Weights of a small transformer language model.
Size: 10 layers, 5 heads of 64 (1 for keys and values), MLP 1280 SwiGLU, vocabulary 16697, 25.5M parameters.
MLP neurons of a small language model. Each row is named by its layer, matrix (down: output weights) and neuron, and shows model dimensions 160-287. Each number is 500 + 50 x the weight over its row's rms, rounded and kept within 0 to 999. Numbers have three digits each. A neuron's up and down rows have the sign that makes its largest values positive.
A block is one neuron, or neurons of one layer that tend to fire together. Before each block is what it responds to, as a language model described it from the Wikipedia text at the highest values.

Responds to: Infinitive "to" after verbs
L4.down56:422430462497499530478502480514482489409503471433514467529433426461564581540406522496537480553436511576535591465596550515563460466525414475509466536468505416513395486442533507477464532559545484413427564526526494442516434423529619489479530443457429387456523560507457437506588441482482522534527436519467473556523513506497492576505445464545496432514472422486515492534513438532522484624453

Responds to: Mid-word name fragments
L5.down4:492497451431549492444388452502463481478446462573540523496528472585441507482520504464524432502467519513523489404554435503562507478513596516500542438489505429475517470493520480544448456426525416541549466582590516520500476520393434492481486461480472557457460462391411456470640530482545461522525474521498459530460504477471529535557516494447546477495476394501466490483479565520530456510500
L5.down243:498497524366474482442529360514498560515470545513440447511509624589464424400427608520459369503504555486552493448505522552518446478427553467545527447515507523490516545560517516470439518614366527517432478522499507536502457371525487455472411558460503518465526454499501476522454486536488457493477469576507395424472532503489438532532499490452542529546476449540444465450546488473579506472438
L5.down402:501516562493490526483346591536498427475524445509518496494583508475430480493507452508495569554451501471505494489462351546630467475536531522497448521493502476477538510497593497533515512485535463506485534510493449494450459444516559527501455384441537543497430448396419462549525511498514461545607574535518500360457531485568458457445560561480515513508537508477522442482533517444562531438516
L5.down772:497476521475531485481478518532531556535530498522516459426481552474512411402524556463512445487534491499494471487494502496540529485433480501483459538504545536476436543456400521548563452438486480502546480542518539497442412473500540480437424572502535518462481476584461479514550520471477522556483487459503511477475544438467523484473461470600433522398540518501423611492464545437530452577526
L5.down846:430493582464518544462466531461574456538541452502434392555502504468519431384480422576505508552491491497479439518476495457511452489497511521448437532548497484483467548453488503585504544407514516531583451481539498508540527490533501530429488478552486564558562552541385431439531512472509502506436520511559579424546439517441512447523463453463519525577478499588520494574489493543644439485513
L5.down884:558517525468442512506497505395448522565541491366483479526465494434502573539540510541484463581385481527463545475563485469503447580445578447562422466542544565429480423520498553575547471576480511416560538492476553494517485504511492531562558536504483527500474576539554435490522565528588463543445547497504545508450495577514527468443458561446395515485567560460486487454466497576468486526546
L5.down1137:512485459458478579470478524450484490493583486522566453448486460464505528501520492496413487443591508547472523492422506534508554465473525483477551543524538484416522516381563587523514429482577425569546497499502526514486463589520463580451500467458499562427537545550419500570488459570462497452486531485523496424438514471425477404499512463498500500511427461454447615512529565500470523531476
L5.down1158:500461537494485433452560488554564539457497514516493473462462487527418472510467415470484444488496481394528442541484543535388508473555512556458523491466487533507496477476544550486439416570492538481432449509514491481637471514479549489480515567599439632473550446504597419538657492453524431483575526484490497583520503516515508503477489419496453473461500443644504477471478522436510473468470

Responds to: Affiliation linking prepositions
L5.down142:562486567537515452450476534473396548459439619433551515464503464471492501476532483551520488376475529463460511485543624544446457536552487479450493546460437534548447572453493538533585349481510509500480438453483477432475468476513534462427498479535542525538507503450537474510461537552477550441527485581557575453535490482486509505472456514513432562508503539499435333483552452586470570466453
L5.down253:465549451478663446556467500576474497517466538464525427480499483555605606494530515495499527568468463499571503483438464484492563529484440413466514579539495471563501491492460504405473426528474453492474489475518489457510464521454531503442409508515509430491541435514449507479511413397491558559516549462532562518536584427519351426562624448569530500626438467637408592449537489552588517401663
L5.down296:454444514446518471552500451539494595539479487594463517597436454537417498510494517455496541503461448445428547565579463470567551490496546519414439576575469576463463501552516480386553391516533413500472413646562505440563534476487471483498510585491590478427520465493500415543441486508490510522556578513487582520627524538562513513552533481564480533545525532528477419532491469493491563508439
L5.down596:529440553519477501467487458530536427500520422497559492424485583580423507548522426505532603471513614445577538481452483561489500493520624479429523580508532516479498512542451493573523418463472523550538427531476387539555488476456553536462475493411559445518506493410613524493513456573528424444420533512588444454556515476540572482396495559576409487374539379602524412566429441455525581482471
L5.down725:603502455506518524530442561466430485500530505412498541473542540451553470456582468456405561520601463491441545530551575590504534501491521490480477535537479451509427522448600442495540411537544506428521414451495451493509536524469436472452561442488494480430510455560484497550509584490422480519502538413523491555510530399506453464454452492538462497448532433443481511530467490496589531512471
L5.down874:511437463527452525517541515495465486538482555412566441543516487539441449610502535478471554469530494476549568492565519530444500574536525500475452504467520548534421605438482471475466444523557478439414382474503460516504533509419465488462544464513544423458447454493420463525433515448565458440514469545580526508461546553509492539479574438520591509491466488551571442539548530547558525444461
L5.down991:470487505536564466535559440539525469474473499451394601499608511477656474556495576423504444472528443447413532437580623514423449468566495517387516508532468421481402573509482455523568543519454514459439491434433501467465546464475597483463555480475465492427607357451534393515504554452510455374476577545486460543484546531484520491562538560490541454506494531429522512504509502565510478510439
L5.down1153:505529493519545504481498565490443548501479516526539526469465552511473505459541453404506542412584438593463514471526551512440506520545530470539504616506492491532446633465474467489524432496514527477479434397487470473491495516529479456524464500535482529473497515564476503505574490467494513481444479488515550524524548447475469453522453554506398520485434481544525418527527453476511516534431

Responds to: Appositive comma before name
L4.down298:521547528509531431493531454454543477506568438457457530465473630498377489500460553502475558424455542463482521496516568445544457558492575520550546499495579495485502452506492554601557462414597497528502568590481476618494506438376591551552515431476431464482462517541485559468519475554442517545519531502546484449482466495640519507552524482464570447546479451486518507523528423535473546499520

Responds to: Final vowel-ending word pieces
L2.down6:415569503484545585437525478592430519494394489521567465565464503496471580562458558510539460484475448517480470472461440598559484546423502483455511544506427411537495475499547458531475504511461518475519540565535515525473495521509565542426484528487440422560540552618569553493551531505466525537508458465470489421459490513411574523546503559604510578454389427529513497478505442448498467455494
L2.down66:422508520493507538523484520501524548480487486468458484500525524576488523619584509481532536498539553502562465553452499487499468506479503468489566407532557479497519558530471442474480570404559555475522519502497502457518538529545468458474397532502387496509564521557371412471569463492508467551529484488515520452496470428507596513546512489491445481490477472549394539559549456435539468529590
L2.down208:515419454427594514474442458446504609480491505467490453514455527570521521415397582517467467486482567544530530541532487536566480526508431521501496538528528554495512492461549477606557445448449557504582432601605522516515494407610510544460468437462523551478545515470491491484537651490461535432561459501540526516453389511536540508508494444518411443435439527421409565492471447537559523480486
L2.down351:457492491542472584447441559535501493516486544464448551482471495551474531507545459579466497445527452538390490485448477546561502481503524453458533519486515550468576462514512480513542454465498428515509489470520448459500444573521459580519513504488484511471525468469600537484472486526494542493461500488490499491510478481463528455559563479554520463470516495448426531553452499494469439535451
L2.down642:534505512393607374590517502449484411435521573492569461459512571481457437466536445607501492433482577546532428547568602529561487514480468503604517538507522520489560566524553474449514528568459509463530460536503490526537429483474514524487530557587489524533555454445556469559500546514452561452476486611539564576465445510535506528492502494507489411483584453528420501414476531435491468468360
L2.down812:519423544525475544396522514520481460518429536542481550548494467483498468443501524492476540482560472542432554459567512473574479495541562492503458500505486424444529669541521458446543497486529453462518448422531399499389463455474486537556581444508479538517576479492520372516598510461483437557555509574407580462444436491466601417536471430485425508491449502401490501412533534585412487551448
L2.down1245:446378504512544537464495497442497542497489421496505498492479506476478559505520496507405338510478525511546440449555474457427468451500477514518454500456487507496466511662525466504456619482509575517517488549434439570458533478481499560405451524529472506442445498501503545477450498529464467539476521442511456495461451443453518503489560563586506507467503578502485525481590566498493558539528
L2.down1260:568463464493435543408434398496522548458474476514608512331476516516450496504505557535495490540588496532521423491496506481499465379510475465534593418531397514437583601487517574478388504512500614496582620453526478546495562507498465514483519570447452495490539500467553499583518480498546455502517471515539536500532440501499460460514517491489532477382483513461535551452571487421485539543493

Responds to: Relational "of" before entities
L4.down985:523522534508579463481500543546425472470536567528473512530533567575537554471459436501433530396542551550546544472497607551542503473471523471486417514416502523604520529498466503496467439502454536493442429455519499526503427496468525536480478574494471530542511482453493528505548588486513495509483546484479422581511538440515463428487474495443512412533522435486466442477554491451513570456491

Responds to: Infinitive "to" after verbs
L5.down31:553546504502540501473535472445478435444495447615544469503476520492511474546478534533588516534395537480403496458557581492496445642587483481532429517494431443512495457558426506457440497614504503518510515467591509494479458597528477499468501470461501522537514481520476493477569489395389527455422455478520528490468557574506542450566528510445487628617492453493511408469474518525502484504436
L5.down416:523459549492433507554359486409636518434411451503413480525486565561538639469510511450503479515430418473509469489520435475484463454494457496481505512521480450614570511520549456433501512456448518519491485560508461429486413550507451590539487542536480461370462408490582408485444478574563466529539506487422534408522507462445484500473501517441518548557396570503478394478507532548507473505477
L5.down599:531525592474613429486434494534466442456486485525497380510461428476507512513430492588447508512554520605575514516471452529503555499493432435499465512509484546428510466548503559518520510488647543512516599568407520511512509542547488522490516441550471559522483518537517541448419476427521513511584569494538398485452461550499536436472538496471466519445465489466454414484504480458485483412478
L5.down614:439436440509573523503470473540482531536489503510444565523511497426473513510564564487502570442509549527581542502588462477452494592422476414433398514497441509491459492506503482475531504477456491511545575505484538559480494531477538516407535530592499441501497611487500443523371450549463495514535472475562597495513490422544527430477489530522434462444417498444553533559493455499557498594416
L5.down823:546482486518571471554455516557547452453534458485554519546498533506468532455525587485517469514515529464425493527463463475459488482547491344475413543511538473499538453454502503458455502438533432510518521527528509456502505433548477501542508480493560574504559486518460484520594461549432455462500566491491483482402429545488475482568488502463446505585500492450525571454501494568444412519544
L5.down929:512445461434422516528501469459430456592522473495455466521474482506476586581390502522533435506468542580626549424551564523492556513554472598478456543516513497452500537484531478482503476361417511491556481500538466520489503489464397453480497526484525494482499460472563514636481515445492479540520436518418438494518579467427546577574464488456506467439525406437475479516452441463548441557526
L5.down1219:505486499484476514531498431583516454459526468523484485481501386472396492422490535537508398543516551455503559469523492566458467510598526536596449543491445521521527508513402581530526472449384520443519458458559528505525565452507460518447427479570420518530436471539505483509629432534553431506633374484495524411527400461496452502460460577470483467544556445429576491452527476491540435522605
L5.down1277:453435524611460531470489489461505572471557477577555411483417474495465536511461495519499484458504546589482635480456450458436429497480502480570469483488479604442469503500478552477498564512563566444552493398555515428497492486482477468575407496465502494557542476542578480516602512444501525506594480515408491541508550578528630526534544536432563462587416488458521461497479471519473462433405

Responds to: Mid-word subword fragments
L4.down263:532482410490488593575518566457572414496454490406473447476514576355532494523530464434565424575457471461451514504512445490530529456475475431434552518533552454482525573462600490461499543474454552564465430402529423474454563471430559483468449478458617415562483535520434465410392448455448494464461494535538517520492447423425532514498547558408491549512499496454443527508470543489550511506573

Responds to: Mid-word "i" fragments
L2.down109:513448524486485495483515453542492534483500505539440543461524490495507542574467525534448503384560487525428500557513518445464487521467458517530530549434476647421551551541578556566464493490549506471472544432515454568468541566488515558546429441478457546467464526469452537648455545497559434476477361519615657477549490450483587435442520481527479529407544478508409601528515486485548554500533
L2.down210:566479455512489473441463477499441545552489582510474392442440460511525473518480541465560459587521476531484559472465525424489517588439572425437542595495437574574524540551499514531545600538489389560502447479472459436456501528552487445550504413486512514468481537541493457438404550414416520494639526470486566473508464463541472540562536576548454565468471552444465475492461539510469534392435
L2.down337:441369607468499466503460457500436531489446506432427470541562572478548526405472471482561495550516457529538373518449434541457533554434507458537510491540501521497510554406546532505486507457434547538571469469499498443432428467474539513560453462501516568580602433467506508443531468470420483526483549511483546457556441425466446497549573555595506485491491432507419518535429451420449585520461
L2.down610:451487440460485549642547463475516435509479518570502498488547550472424527531448524493553481433450525561543466437525480571470487506428507493524567480460516509514487543556433538504509559545546467406479552445544546529438473534526385468438415448548590456606546391573457499590441471447447503549420458481507497506443563557474537583491532506505560561443544421525486523488604448519490461570550
L2.down628:519521434516483514538499372487514557448494462515380395528461510466487549586502528462529463415451488618517470447426478483441494554438480448610468512514424508542549528487545529505525481487533433441506478441431455605422468494431503513479508498439572492607469513545529519604539427468487646505528450495532491497466471447441520514438423465612391467518540479533468471515489482479500565430541
L2.down781:518538519563430394429520539422507431458513476489519543490474498411525506489568513458551447524469508529573510496429499535484498487490489510565524442480544479513509546590571532504527593470540614470623521496496505521512438479471508491546477526425478452569408510472392526503491432638414573427530481491543514510506410459510517482511504487612493439498497498446506493450533592467439509497467
L2.down845:485483426508467498577525500382406482495502498556422528489478437553412492501544457547508450474448561473498524413582571516620527529479523548477530463442525495471550552555458512553468489445490477514484526502413457453549519494463499514415543401517511501414552411504472511563512435504527573489507471442585467487470530507454486526460495526603493523484619503553437500430473451430518549455509
L2.down923:461436527524473557620552543478446457460483486534447448453472513478524530474519424539470488542462536536496443439480493447468461492518582455519548478543546526462488440598484531583524576505478552449433438439505525539398483423544517465505582452472564525511489463526441512529503534445585489506396450608527634512454489395487538499414492516502484514457487516407526515390519518423487487548497

Responds to: Preposition "of" after heads
L2.down14:477563472538575508605445556510448520472483413551535519472583479493474486464523508401449465569479575472554503498541511521423572439534522478454529516519469502492492502473476547519586585578498575494422552587474572565496575494545523511490478545525451480468528467547508504475450559524470527552452592518467470472584514471397471555524515459536495474486502502500458540557519501501566579478517
L2.down52:523534488578513626442492463491386580466516554564465532499535352540568478541488549501530440484454531541505446501546534469426474533437532494449470537524456465500461510432534497435538479517507534541528453507482419512459446469515456507486566491486427488441451481444504500523424461472468410473491536490458450510464369546558434477521477552506503486508477482486392546454487449505489499524483
L2.down199:504557507532498603417506540560358563481419434479609523536509502504467596545390459483525433396507476421611564554568517472492442504467475437510461552557517416435405501499455555453539527490439545486490501487480482456568553504475505505358485521577458537532563513504515487445487443566493568527434586486449519526537481520514447525552475502464425519501519468504555515449542437506607498509479
L2.down364:499605537510474538597506589610524463467495522502522580434592479550430549455614323503512473410496555531543531514513415535461397495490543523468526409420588553551464558481555613424509441493488528547511500475526453510465521477489435465476491410558455498549520435540461451502468489479544419446529445524473530532511530524524580484456435411571489439536452395576462533536624476468509480492539
L2.down451:571451536491470527419562460509586496464488538533530585509567459502416488566495561486404428452441546547489510469548538442453529541533525504521500516480506490497488478383527575439498436513518456390531459536480516518530545509494512486433466499485639463525477531477473463490456468536610527508574443412560565414530577390496437550438541484563501465523501494507481482467399511456461459468495
L2.down1120:498509550476435458520520557464437449518530544513492463532510438410529437456605445457469543466503452531473471500490484539400506462462440474458480467439549432516433454441567506462537420515510357526459387488515489441498607458519497365467592481581477466459560516528417409442499540453535501481538557462510489444469536531517526457518458545533408552412417446488465501428539481471542515504438
L2.down1186:542425466513594471502607551533537457610466497532586551505505427556539413484501469501533536564596463504429609529525567502447480485505537436422429463537553539474498440563483456535519498459527426474465461509533395482529578428527491448446472509503560510479530426517472399491507425408499436531479468495461508540444477459504467557479482510547415527526492522442535469527494458461535459449521
L2.down1190:528572481492496544454531504527518480504496557490545486443503479463482518499548573488440569509536565511492571550526557408477450504484508504463469540458511534468408550550477411455542422578503336485450479497518462461532538503496420388551511578571441500449513526581495486631425518540515545405494500442551487558490495488510470490560591543512467502601464509556521467454472512457481583537471

Responds to: Infinitive marker "to"
L2.down61:454490461482474455557551488521479463509469548418482559519425463454492528504407520542450506428491582494572512455468568551474470505510499463544479571430586557437573547435494605556442517515515549620495490426404580542524476488449515510518498391534561569555433468388479449390542426390453482488644505512510516442487470492490533493437611493479524504508534480476594533418445499548501531518375
L2.down276:515478536515494518542446537471563453502457430422539526467482511460608580501485536526484477489458503543494482513494546450475463455493480527559557513486545478427516506461536572447512506462487549578467444524526389481567545560549481573514513471526515506527427485487545441538570439505563481506406444545476556659592516496505453574465483524540426418392533507519474441557500452502432453528432
L2.down390:560439519502455501469539574504505575476516505656548522490509413430571557479424447580483518469457488397546473501443497494500511526461440422530470446473488481442430439443518462441391539458497564519529478497597458506386458568510577444547495373458483501462474525331503479538476474470481463499554534556499544511499412527554524547460486432449518450645483481515502601535445500477494414515542
L2.down410:477408529399497444520483545563558572489431563490445590455451517484453508552497633479485582444531473489539593492469550420574509507494468445493479398540561479434447486487471533506567470495498450475567595573446568609505473553455481535532449529490502532583497501465437461475582522451510494494514534556528513471533480445546548510458447487484530494469422460449584575530516531429503514578512
L2.down624:568501591567342531562475563499454502459537398494520483524387429500448457493501557466539494498427413469516495447422481450512508525402386449469469471440575409448393421527591535573526484423463532513571496429568489518513551567524549542567471462517484513528592546471613555469443471527492512521546493523431495376470454492523528508528507468456403486486469522482534559548506474476437507514498
L2.down626:458517565501506428495534406410435475479461485470525498531451571434535512590540499519446509477410451624494449483339585508445492479517438565591479485482464529545397461466514511512494524548496533560574372548505530470521473488444470483560459447453489574481570471511526489516426515482570514550495595541574485512468557520532509500403500464465546502513479430461503457528375572480409487539575
L2.down651:451483488470549431488560470612457483435491584525445537431572572463497519477505479484436470527510601455531618424372512515527510418417508486453468531488552492383472625607528471476514521514508591483476479427503473542485527504470464459510521458527525415556528500460445589513471504513511533518484455570425496451442484576444562421436442478523546489514522484443530508517544472510477535474470
L2.down709:457521440510508463536602515483496421529521360432544379471517481461513530411445526450480480503457476554500454543419481425530468520397447536433426518472577494488416506458518516481550484476495541537541520524526546444415523524584570475497485552524501483450589496492469419485447561457497473425556506436486538588487459417467518580614471549462517549461503511509477592622521484514524490478409

Responds to: Word-initial fragment "in"
L5.down203:554506485517466563457531481517507578505483524474412528476517532537470524510476513506495491471439439583551439482558432577459415537529545518463459489458444521493428492499531560528510458467483422495486545504596509544446491454457567532492457562493604495505432443466498656497524514480537414473492488485458680531480560460463468599525475527506532477504522501524513509428481472557538460479584
L5.down574:419494488455616509470510539480498445503490516539499488471547480517450460548541451517519547572432508458461500535432468515548535467462627526464551576571441494493507436554387488558432618480479505567534513542476576510423672401526516447483540454489406514480514604534412515470497404587483530546470331480508454458477536472566429480562515524494519515514480480419483512511462516554503440419481
L5.down626:506522399536409566495543456450490484400552510489513457471431580470556535520463574457453515473581589528514460514553542537555525439417505545458587468564508480425444511528515508397567513477547613515563474506478454559452436471554515495547559573524496490551502435502419491508530619559473446432485498639535500488530503530461476532491478555445533449423518482566471512488495508442418519481451
L5.down635:557486473499460522468529475541518669526491474483402511416456516461586540491472398445483508475413432532490469537396501421455436446579461456486507615463434425455440606528547526577572475505476410515483491510513483440515445515551452434451535580488512517541450535473478501516449476589522570477447515539515472485496457459497527480471497537554530571409417503406483463567545552587551464504505
L5.down691:474427505533514407393492588482455418442568534487444454434530518466503576509459436552538457550564483535501517497471450441444504467583563566567469524464516526545487564584549509437575509478448454503542423561553519485522604526521481523512529588422503516515501490524420373464518433533437496538586464482504571494496401459484505531513582410510363465604433573479568458490569450498517485573505
L5.down700:518507577446453450579481588350558506465545594564507560459536546517496480488571513455527468542446504425613454550476471450407570520523519559577427451421544531487508532550539587582490515467511519503449455441522526512473515530506513468417473488477488565561517561583459369353648457453507459494551502493447467587506528569462578547530403477512495455546526417449485512502536557435457467507481
L5.down1020:427529401477548469504505518422495514455547533531553468524512534506523453590514560514583485412438571514475532565602394450473574556497486516457494469598460430468467453462454514487483603478510522583509522427449511486502590423593455476408470487492549529582468506530406521512493499505523533587553446571590543451481504559500460484464443463488517564384361474576471640483408450500574462504477
L5.down1250:442590571455485507555477474505492549495536543507408591501416466554580521459563477487531476509442553439504445574466542607480557476459480439514471496436398433486455426575478560470377425519499437507489442602551500550563459474537427534508534466445512549457552487581512573442544484576494490511449496589483533563414522502581516518409438524464466512527521501427503444520457479606440383503534

Responds to: Appositive comma after kinship noun
L5.down61:440507538546594533499459513460493489530468450567516456547507466389485517527452523437483509498496543388509565491554510446471400519478480563512452444530575404479407536504500494481465461493402458607579569474478464493477484500482505550443458457522453579483463519584610525376551479636474502572474497484552517526517357412519511479566489565445466513581479521465549496598531497548556543588474
L5.down135:476500528419435441492495500612505432541437544503572481417449488455581482468404540564436546365517473557548440442507513552512514506526450403521522489545464517403453403593573482515482407583424505499453433529500521456614487476398586544528426510506510439484503557513573473478609489499384462475517436479474433603411449536539462509546407520507519578521540571581550511524526553514440530415510
L5.down450:491464590476501498537536513521491418523537559499570522406433478518459526520418480522411498482503527522525529489462527394479630389576532574512521460522514568431458597469469489517492490511587459357566459490545477482506556387461481480630471467468515540499567526505490611435585476531533503510501471496553501533568570476515541498569387539574436464504544491501520407366481400439562484558396
L5.down539:540505573488487509515409446410528446489514443518489490411447528476437570464449497521506421530386552553388575488496410450515472570382364483516423546569462491517521460464568587505393542462541448608537501515493453545517487541632584527506430475514508509509473423538526519524554486521500529506485485526628510533414480518415588389497494438548501542488514446494488577577460517519487432563449
L5.down891:400479500544526501456441561583447473546541490587574464441560553524419522496437506563564521551477533460546476513482463503528450497550429548368509521478598565427501541541517458589435545454507477421449483564595586471431504526492474512428461566455512459463491506426588495538602460469536549500508565545483430465528464491459480442514508548452566532492498487490497498551441501502522515502450
L5.down956:451324463470538467473525554490504485414542474459488427397460465467474441450455548447452416479418465488534461551463566574526491471555482477413428470507493410513574536508531536476418498516487548583453468593497554537623523475464495514456560429414497442576452551480524590445631528540474399462514466468507500562582558567500497561533493464486544460523578512488589479418529565559416451529402
L5.down1090:459498540580550524476420422485480512534537438459427508494473465459605535488473437544578421613565605546577555479449507494491492472560497504491491542545536460517528567490464606526484506493491569578465454545478404474536617561491434500447416487534498596510484492467508550568625596548487459631516421436401520561440495562544430362464466534429486520513515481420455428501472548434504500530557
L5.down1129:453476561469547452525497503590492523458490472511509445445538500496486495485430489565609546573501462599488508494489420526469515485517489540577513565502461410514585527602469512558496416500506515484500490520526470429551416548547511545484488518507423490442518554394521444394602482477503557517517521540496505492525450494471420426499434445442475581527420576534549510555517582522554479505448

Responds to: "in" letter piece
L2.down95:445506524522517498458448479527498564471523485448505573551454568444520495477496491446518603544458422489503489405521499499440526469498564466493410467553540556404451526505503501485507603391529574423522383499473456450591510519502562497365482496629557565572449524507437491508593475422499510487506509555587510463462475406423361454513509460455489541535535473478540589463414544480567542536554
L2.down459:527530511571508561519478489503531356518569449499441540550548521421478492482459440490435504492509529414395565499533474503435612537493483523463428572513585529489474488481489512497559471512538429580483511509493446447581504461574544544506505542525476518496379531409536539439487442585487561526492444512436499612611494592525554503500550462521469471578449519603550549537503512480492506456524
L2.down462:477393435487480579492467527469519484509547477528523572472439470488512566453570453433482450563538499489593455439435476478445443449552524468446517492457531480508504558505596493483481522518501561506489491470573573516536488507464427479489563458488557430541460446527437481449549494485515608489497531468571481467483441538496456584563502585529518582432505377459534567505509558581425647458468
L2.down613:520506516557530555557563547544418525580552498451497506546506497554380539513503472505462473567499536457532511626601499522591524533518576441489442440452479534480468595541540477454573489478467553472599514566459473560604485481486468492475451557406545536473534492507516507493472567462409539474434464557513505534554563570507383524521446580489421456545514519471573439479414458527432523465484
L2.down1026:626525428513511617607549517505469516388562482503520471447422506438476529567467484503540455475506579537445512411552509454472528550504538533479434539526495464394514469367563539545532545542462492559473538429459541527658578546490490504536509485415549495598511475491567457475588512500458568530497501443505545492514584567558445552510439439491514468487446530518508500565509459501591511408454
L2.down1039:442511530489526531500556519575503527504461469566510484471548421455484538569449454440529482593522518475466471526469531532502466445537555553591450488576451488516490481524471524461520412497428521518530531473488420394490514485443413555497502508576563505560512513603474484450490500512364461568533567521416559467451509480536500482489550502585525529520483543453439523528486531530470489453619
L2.down1074:512489446479519495531451485445509425545502554567491500494512454418485528522585475484469408504441470489581428487525422515515466482466568404539505518451467551479464573461551475572549532481391504440506629569519521470494538488516511524453519560578537490454525488559547486357577458540522431488487421530558565555499470540514403478538510478511534515521530498494575581392468511499427499438559
L2.down1196:551583449497502536559508566494517443495430479448549525504602485491597500431453581411431500550560552515546447407525544502566568533477573472553483524399538466484435555508461485524453424446508536585516493583497450475499516620466576543536469541537504491589486517398510470427425455537484530455419459429468501573518533531454477521493508530493479469512424476512466523500481541464535508475471